MLP neurons of a small language model. Each row is named by its layer, matrix (up: input weights) and neuron, and shows model dimensions 272-527. Each number is 128 + 24 x the weight over its row's rms, rounded and kept within 0 to 255. Numbers have three digits each.
After each neuron's rows, "fires after" lists the tokens most often just before its 100 highest values on Wikipedia text that the model never trained on. A number after a token or word is its count.

L7.up2202:148140119086122139132156146165129141159126152146079100146141102102168112100110129116156177100129201136112149138155122162110105138147148115141137144150134143130062191129118190112153122134147072120097163178147109146102105102158171152130121098165100098077107135126141102114090141125148105162132150109126107133105103115101107134120108085121154151125093142130116099146142110058116127155122108151134152160130166130131122137142099135135123136111094170142167157126109130102142138145106115145131136131133127133127113126114165130141132135120152110132133109175136146166127162107174141148143115169097160132150157214150137130129132126133136126137135117134161099116153116106166146143149149129123125122126127107143109105141125139124126116144069153101166152120142138141141128095137074
fires after: " |" 39, ":" 6, " A" 5, " De" 4, "5" 4

L11.up442:118115133144157135182090149137105083112101123102125152094125114102169129122088132127099123119131176104113121117129150169113144112126118121126149144059129113175119117134142101132132114086168126155098105135126165099142126104169151131134105114146102167071148092123141127164160063127070112153154103156111146134115108122115123135151146138126160126153072133084171146096084170104094161146089111109119135164154123112153182156113110136112144121127101153114127139072110121147158067163111127117120076121123123125108093129107115147173119085150134127104170139144140140095154155126142107133135142122131136133107153165111128087109119126126180137128095129144153089125140111099159097171136154129096138169132165099097123122130135111132134119181157138134129061146161124118147148102128163
fires after: "\n" 49, ")" 5, " in" 4

L11.up569:070170135087107115132126152083121132167133154135161113119118139100100147146114064157133142091127129132103146065159121147092082160106124139117120112121132111120083158069116132119138096135095156107151135141146118128152108161140137171156156128182089067118117104140114119156121099131120103074120148097124125147102096120136174111145146121161115138144120121115146100121113119177154166123146095146085144137098153089129118123124132186179113141067132095110141141150101160117125134089075156142119088115071116164107125131136164104102097129141119135118119106167132137102123118130094121120155106150144150145108156121119104070127132100122095122133140146120126098126135156129119131163161127163136106120124124132110119146137152129143128120111113111109144116140142106142109118119159137
fires after: " the" 45, " of" 5, " United" 4, "The" 4

L7.up90:111128115127110147136155107152131065138077155113167114149158125127090149110119135158115130149135145144090123124124103098125155132145121146135141154117119117150104079153171108148110104147132173118161129146135131111148150128112133111132170089094099119141137146120134154127123168146156142124086118104142148129129169139097136151078130084119189132109074140132097139126154118132150139125131093154132112152138108156077148101048110105140170114131118158149126155140138120126132110115111140097132111149118129122121091119124150154099135158166133128087105151066130140149091106140176137123156131151147087083108126153140121067118145127123131160128144060087130064088103121150104108148166108146078144139150088145135121143136106097117099126139122112115134134130096139116139120138118142
fires after: "'" 23, ")" 14, " 0" 6, "v" 5, " 1" 4

L7.up1681:072111132114138088143124151163159138111134170129128099089103146154155153132132214155120181103112136086127112120155162131110150146121135106116126116183146100109124124135148135132157107167109089138161162104119134166107112061155120145125111090126158131154192120156113118127135163099138139097132124111142117135163127124130117108127129147122127099158120121118163107153156187138119094160102142124166116138141168110075134153109117124174121115133096138115098113132109123140119058088154166114139150157098114091145133123132126124103149113136123137106116099135095172113128145154135108133119167124185141152075157125141155134142161151162156138134093166103125162088128131108079166110155152164147120154139130132112128152160146115138113153130129096165123100135126154125088127098145076
fires after: "=" 60, "." 5

L7.up130:148092169142110160127161149078166136196144151118138092164144101121147132115149127095106113096103059112168099151141108128118105135156106119081126140148116095124166133121130101165127094145118101126140157131107125110156152119110116117117150109100100120139138160117138121153098127143146135162149078131166117107135130112114122102132158169145122130141091160162152130125117164135123150131134105107118130121137126118135122118118144107111156135141112126164173114141128129099084117115099117127136131092144109096194114100079164085110161111150085134098139162192130111148155140137108069113085155144143120137123128157109137116122126096055140059114111100112122155160114116121119114066117142094172115071074119142089117179100105111158132131106135114107154136130167068173117129095085122
fires after: " |" 29, " /" 20, " career" 4, "lia" 4

L11.up126:140110167112090161073152116124147136111108126098152128145158110085098106189162103128117179135086150117151126133121103146080166140168168147097120112133139156159130132069132122148117120105108134132147131123120128145109135098110159122111165139132125150098128093101144086097125170124130144090131126181049166150116119107131126202128075151126129110161107096138127090114171140116155114136154128160096103120174142143115140127127138123086099133103111101095121148132145154065105104123110133139171140119134124133152112118135136086124135120172155127171159135128097122122193107058147103122141119091132113084126150085115117118168134147118125162162161133148171117117177146130111126148135132165134155132104137111152123176128115136144108149130130131138115110123133132134137104131124152
fires after: "." 59, " James" 4

L7.up36:134072110147102123154155141137147144120165128142119120146111132133140142096107122108136129117174124152129116125117173089128153157137128148125150114129102116143123153098145142118122110137110105090136101110083180145128124120134148112109142141146171128136123151136156121157133119101114092104137147150115114118171105166131137135133118123150186160132179082102177130179125086120154141114145144126144083152070110124110154093159106152164167171164111123120122106156142182140097153079137157088124143141158171151135133155136140131127136095120159106089131131154135144151159118103135107118113110155134121149126146144145102118142134163094136128149113131112126128134135154082178106125144087119139106175067145152167129116123161120113134129162124145121131097142140180110140141154091126
fires after: " the" 50, " The" 7

L7.up915:093106140126107137133126114107117140111136106144105110158159157124180136141115158155102134149093153126129150134136148152128103117142131138147122117140125127159106116177114136152125165122100134136113113162093158147137132155128114080087094108134203120127153125136114116129149141135126157129107098129087127175077129143168173097144130184105095092089079132167067126143120150136122104123142120147102143123130176137157131100136104128163128106123141123127122123126140144153112120119170114144069141142142107126150105155146145115155106123110123117132121149129163104128123077106147078125145132137135138177086150164138162089124084131128122123131148153152099100105099127121077124119129149124148160212105115125117133176127124126141159140136082130161114136101099136141161110120133153
fires after: "=" 28, " Succeeded" 5, " Preceded" 5, " owned" 4, "ed" 4, " footballer" 4

L11.up1857:118119091136134141070159112125117144166150144162144112134185111133167106147101126124122134103127062110154141159109157142107169138132124180166151161155140119083171108137125125080163147149133149122096130091156136141117071110136134138151110119136116100083115141156106169135145160094157122144114135100131165169124104141108133154112139121160146098100099131112145098124166119125139176095132130117082139123135127137133114116104117087132166147170142102100124108120103168120116109112140189103110141148132145121108130126127114121069156129147158089107152130167123103133083093120123103113158111148117150140156176143092148156124107121091152159110086121150133114157107129122075140131153156116116145132132149133125128128081193091114129125168171127171145116156151125093132163124159161
fires after: "\n" 49, " (" 5

L11.up1803:084133073156139130104155110132138125110113143182173118091102151163137127121144098121114111085125139114130110148104120119150118142163116117137097080107148092163147154099155140129127092128136137146122108135118132077127152087180105150124142108159164049120128109148118160135141118070094142133144106173095115136124125129120162101086166114120137116116165124133099159145179112072141165146179141146172138124123102159134110136142121130093099149135093088128138143119126111111111166119125106150121096156126107155116067168095149136133102127122117140108099125166144184167135151141148124139132146108150123142097128101177121100141102114136168100074117116139124150137122144101117124159113153140083122119102119113108106126144139126130159147149077157114103127112121109117128075065160127
fires after: "\n" 38, " J" 7, "c" 4, ";" 4

L7.up755:140110140127147130146125117151129127118099115137145125136123135124151133102064140160119164171106079142157161099106147148148109140117143130175122167119127121124090092157126088129116093104126123130161084090126176132098145136099181087105143148125096139132160158103093148105128154113144102124134125129198096100149193138094147111147188094138130130130142133112084125074134089148106126131144105138098104149150147117110103128112121135136150131142122099116125139105123143104093165139087123117121121116106122120116165141107144088157159158169107093107130116143138121130148168142120143097148147131152134113161137138169121118156187095129128132137113167155123122141116087079153158123104149161137090172122135152117160129110137076145147109126129108110119139145133129093146139095171132
fires after: " of" 16, " the" 16, " each" 5, " mid" 5, " 9" 4, " a" 4

L11.up603:147100107168155134151086131140122086114161146114129160146118138121150145115120114119115139141131155087112103120105176148108131126144109100122099095147129139090088085136129118162162132118116104157102092140156085125140110117124149135137134127106140157152113127082122085154120120153076152141131168151149127107161114121160126133073110140154135111121156121118155118120109162099146141139137099089125120132095163121099093142117108104170115145130109107127143079159133127138102163151120146124143120144154102129156109131163140113145100128074176130171120136130148103144107117130137115137087138098134121114091086150155157157130071087065155130177109147101120149123106126110154130097171159086110101116138141130177127130126128170145127089151115117115155150133121116161140153139153168
fires after: " |" 60, " the" 4

L7.up198:123125129166126112099091124136143129186179121101151121098126162147183123126129120114151095146162120123175162095192105149152142153127115128143138093109176107136127153146087162134110136093124111157130164198101149164077128171130169121071091136137115108141084133140163125110151090144147157150137109106146125107174140146133160107136119126142136104100155151167102137120125137100147133130141145106171116125153116171124147136079061123124118146100133168125092110119100080129116122135141083081139175112109154128116163130141118082115174105131125154111143104142120130127161146141111154109115098142167105161125184146116136107136164118151099110122122093160094129112148123134120134109126184163111136103088125113112136114139108106115135121146126144156106136131126121124097111120165090
fires after: " 0" 24, " 1" 12, " f" 9, " pro" 8, " St" 4

L7.up1093:113114100151108111118126155152117146133103129142110092117133162130156114171140135140157101087146127109162139105121134133138154135112140109133134133100119134129136156121143109150139126133166131145115136105071151189131162065150144131106098138162107139165117170142092129126163117163154159090121125124126149155152121135105116159131121145121102133127134150117115147128103144127132126145134108119128119131139109099119149159146157125126121058149127144113113161123106078106080144100160156114113151140145115092143132058141149141149118121131086100158101166123084088151151114129122128115110125132129146172118122144118115132155121115136135116101128161143126128092135170133125160139146131107120081150147120105137137145186128168131135162076112134080157145121117108150149098135119056
fires after: " 0" 39, " 1" 11, "ck" 7, " It" 4

L7.up1959:097097125146120139117120140116119158096145119166159123202108128129127147106166173148146135162146081132111099125099153079151146126110134092113116165120120110151082121152127157121110136071120133147134158099119120104096120042186124125119112124099131161164112106168114143104138095144164125142100106114109109135197123121113141148152107118127095164113134122130133090160116150152138166157145102128113130097155127119151127129100111132163109148128118110103157120146171122174132158124127113127165142119182157094125098137120142123137219109133115146174089060148142126123118130111111138144137112152108118161093100161126133113130138102140110152102120150171110133134130151133152129092122087119088088142139083134126147144066122125129134076123159091132124147126130109128130140175114103
fires after: "=" 61, " =" 31

L7.up98:093129143152113130149118095135150130154140119101168116135115144126152125153114116190155176110144138101154102087144145132155132087189101101097073164104120123131139122122130136111141151169108104116182108109127130160124132093157097139123103144102128134109152096141127124126127141090126123138101114131090111146105146102121149129104162130145120136146134141064141177121135122089149134113129118119102111099115098124112158147114172140139117144139117130117157156134122084152127101130126117112140070158124125117148112140125192113113114066140156109143116105124076182133124166176095158109159125093139157147128125161170145133146120101114148159149121133103109132118132138081156138094121108095161142154149119167139125104150146118121160159108145111148157115150142154050127140100107173
fires after: "=" 41, "-" 19, " H" 5, " Abdul" 4

L11.up699:117066165128194142156141079127106123161158116158119134117150108154127129104133136154126139189177118150131147136147164115110099134135110088145114144088110127156165130125125122133137127118077142111109123134153175118134146168138140088128115127174098148110129154088115084141130144093139134147158083145126144112146147108121168105119140152132154130107140132154157193195126128153158115133145114089147130153117134087092135130135164144129141136108090081090156082118124109154140152098157105130124163164147145065173205129154161160106160125135140151156121121127100141092176088116110095111138100099131161130148123132153135142148099119127087138172143151100172143114163140095171109118123116146127073120117080110138162151120132101125147129129125140163143137132124163122169115117178114
fires after: " |" 31, " in" 14, " In" 7, " imp" 5, " Be" 4

L7.up706:106128144118123114159147131133103157101105138161130096081110143133133053104115151105145140130113092113143115111086105109110140127150103119129138107103144125119135108111128083098159173124118119127178118113119150130100197120119076152156133115136165140153092167113100060133142158133099142128148122113128146150175141151118100118117145112118136118143070168127136135135115146131104114133094147126157131109100119135154108155132137072111158156116144162132121139151116131120160128146174201126104111157143136149123179081146133081118125136125108145132129095123107129125114105115114085153106164135175076168129147133136124141099126083103130127136095105116103157124123089117121119157124113124142104119164157106087129088138127156158148163154150126108106157165122109155157129150091161
fires after: " /" 42, " |" 19, ";" 7, " 0" 5, " 10" 4

L7.up125:104144106128168089135097175147120111094128130098159125131185121150175117150125138126103098122143202100114147159161149165126121125180117087139103141102108141112088133140158100148124128079134144110109149163142175122095172104145159136116092112098139166116170107130125137141143148126096130135115136115137148130184100113150124110164111158093109093108120158179137170145115076125150159111120128085117148137103125141077145114097101135150122125096101152134178155130147107138141150105124118117121153110103138132137098132140148127112124111153153116114120157127113087079109148129123136133153120122133133086123115100123119143142117141106157168140085115147123128154143123134134145137107107108100124137118098164125148121119157136128130117149123113138127074073126141136135112147163109
fires after: " |" 47, ";" 12, "|" 8, ":" 6, " /" 4, " of" 4

L11.up1753:132131149132175119165128105118124139172154127109129120139181145094103108068126193088121118140140119146094117108123151149122083141155130078140113114128111082103145128146155149170182133126144084131124135136177114150103186108122162155133136134138146073114106137109082110149090115114134120140121160146109148146146150168090134151120145079104132159130099138134153131174106122143151121152102115108155198074114135086162094138128142129125139093172101165137067119085151156151097093172172088127143129119151140143085100099124134126094125126132098107114131155133117115124141109116166135156136160102159120136114117105098119150114073099063145178127096117105138103118135145156142135134063173061123096115128101098152070133131157152099143125148147127152111165149101120071112141161132128
fires after: " (" 29, "(" 9, "N" 8, "T" 7, "FI" 6, "U" 4

L7.up1613:101138139158149088141144141161116127149144103132143123137170121160094108109098178162108143136170166146122137142121098143107140139091158137128119126119131134121122130135152126098132120104119123123134144141134130115134161139138156093125094131110148111157151154159133140165118131144141069150172173124131162078148157119133133086129156098099104097118135132145136107111102103140103080050147109135119123156132153148111138126152170106153142136136167136142119130128142118089078119138128128110132074130142097114108141133111177125112129173165105142145120142153111107155147106124158137118119113134090181147112097155148149153112188110146118140105129115158128108134143081098111081163157130134110085171131142134132137090113110131119150192147118126126126153101152107145181119096124084
fires after: " in" 23, "|" 15, " In" 8, "In" 7, "-" 7, " December" 6

L7.up1831:125155136097140155159178123114112139125122125142065159117152103118157157125108131110144118128123192130158148073131114161125202125089115130107133131124163155129149118176117176148129118131108108151129179127136118154147176138121119120130127193176143177150086120087119114122133144126158141098111157150130133126121134100149107129180109143108108112122149101126091097127176082148118135138073146121133095102140165124139138160134128076138105098100129139101098095125110110123115100113150116118131124154084127077149149188100122133149137127170160106105110123115101130137138071111140097177107135118139154127110135133104151141132129152138129147116115113117128119111112110130144108110162113094139150130094136136108099156085113157100134128116166168157191142129124124116139122103141137
fires after: "\n" 45, " in" 13, "=" 10, " of" 5

L7.up766:080120153144124137136120113141152121151153078140135107111123116153140118109134132137086143151110145133156078137099150124112117088132104136140133088115130147109094073178081126103104131110156118139123165113108138138128165149139106098116096102083104144130134135104128067156182179122164126131112118129116149134155141096124083141129138149113181101161135162140138133129135119126142127143149100119135145157109145146141117089128125131101085152090109110153129116147169112145139182131126105134129112168076103126137112090123100136165090148178121122161138151123109087151112175134142127081132168155127162155122163105134152169123126102119171094114132129126097143133137119111139096135126133116147088128133184121139128136108156081115136094133147115104151118096129127113144127136120148
fires after: "=" 58, " Tor" 6

L11.up1704:096126169151131131115123157145141160084078146098133097115155144117121178103112171118126140148109160110122117110118120130108124106096114122094123101115138126127150102180149130126139170113119076091146172139146118142092130175145145169139130100189099143083142101111113102098075152166157137105161115153091155142102137121142081148118134134099091144098139093107138143117142138099089161120115115149142156132134151162128130084187150131120116142170129155143137111141079171145134126139159163109168100130155145123151139138115138119066106113099108098080109143083092139176141092102091128096081154173117129111097148082097121142132114127075144113126110125141183132141142108121145142115138148150176099132122113141169128109097119141109125153121117109129160140133106140130120149143110137
fires after: " |" 36, ";" 11, "(" 6

L11.up551:143122136123137121125082152170088120125116158141105117134114096120097086132156135092139147140168178134139135083118122139115042130134160166127130118138148128138124144126160112134126131137144097124143176127142144133130126157162105095106110132130079106124139125126112148073137106109143157136110118119155159122113126137088079133136137133106130133122126101168127061115171126116155124118113149106107096146138127131103116147155116144121107138101154165135096090109088091115125129126124136112098134134105112131082138150120153165106129138113115113159076140145075094112124126106110111100114143146104120117125119100151143129138132145147119118114149077148127108133116135123131093155110154142132098130169164130146122117146144150123166129167124125116118122152126096163118158151130064
fires after: " |" 35, " 25" 13, "–" 9, " 0" 5, " 56" 5

L7.up1861:131131152111135140134105160145101158167152099148135141097093125093106138112138147152151107127119137110134125147149132118133106107141135157130124170142141149104083110098095097169119130123101127101117123109159143150140142141176163132127174142107102109107126131163126135126132153091132099128120099137095098126126122132120152155186158155104151115143131166159127106126140152137164129118145164105093147137141114159130124152138143090110112137140086145116135123126145138107116162119089126129148126122139117127105078119130134128203125094096162121098089154110137142088151168161134151084116071099155119146143107119147157107113114145129134083136163131127142109124113135160147149110132144152132110148132130074138099123137111085094116129095136131174096107148130130131111147156151136
fires after: "\n\n" 44, "han" 11, "si" 8, "po" 4

L7.up1508:127146126104107165106155144080151102149161148128166119136136114151128094141145122144123141114115134094121144082147139134120124144129113090123089130119081163122150137130146144155138135150138088168115155164127125155137123141086083107145132114139128112113116177092093210142118143100136137141088123161165120146186161161135143128113122158111172148148101125098087133130127128120116158130118116173182121104129119150161134089150156126147129096163116171134124118124180157130122125144136104158169115180131170126142129124140143145159133110119123159116127127143112101124126142129113125138114173186120161135133113117180138132114131169108144137162128107092165120138141149075099094135136098129118106077107094134145116142116114114112112152149129114169120125075103116128123155104128135
fires after: "\n" 22, " more" 11, "I" 7, ")" 5, "General" 4, " Source" 4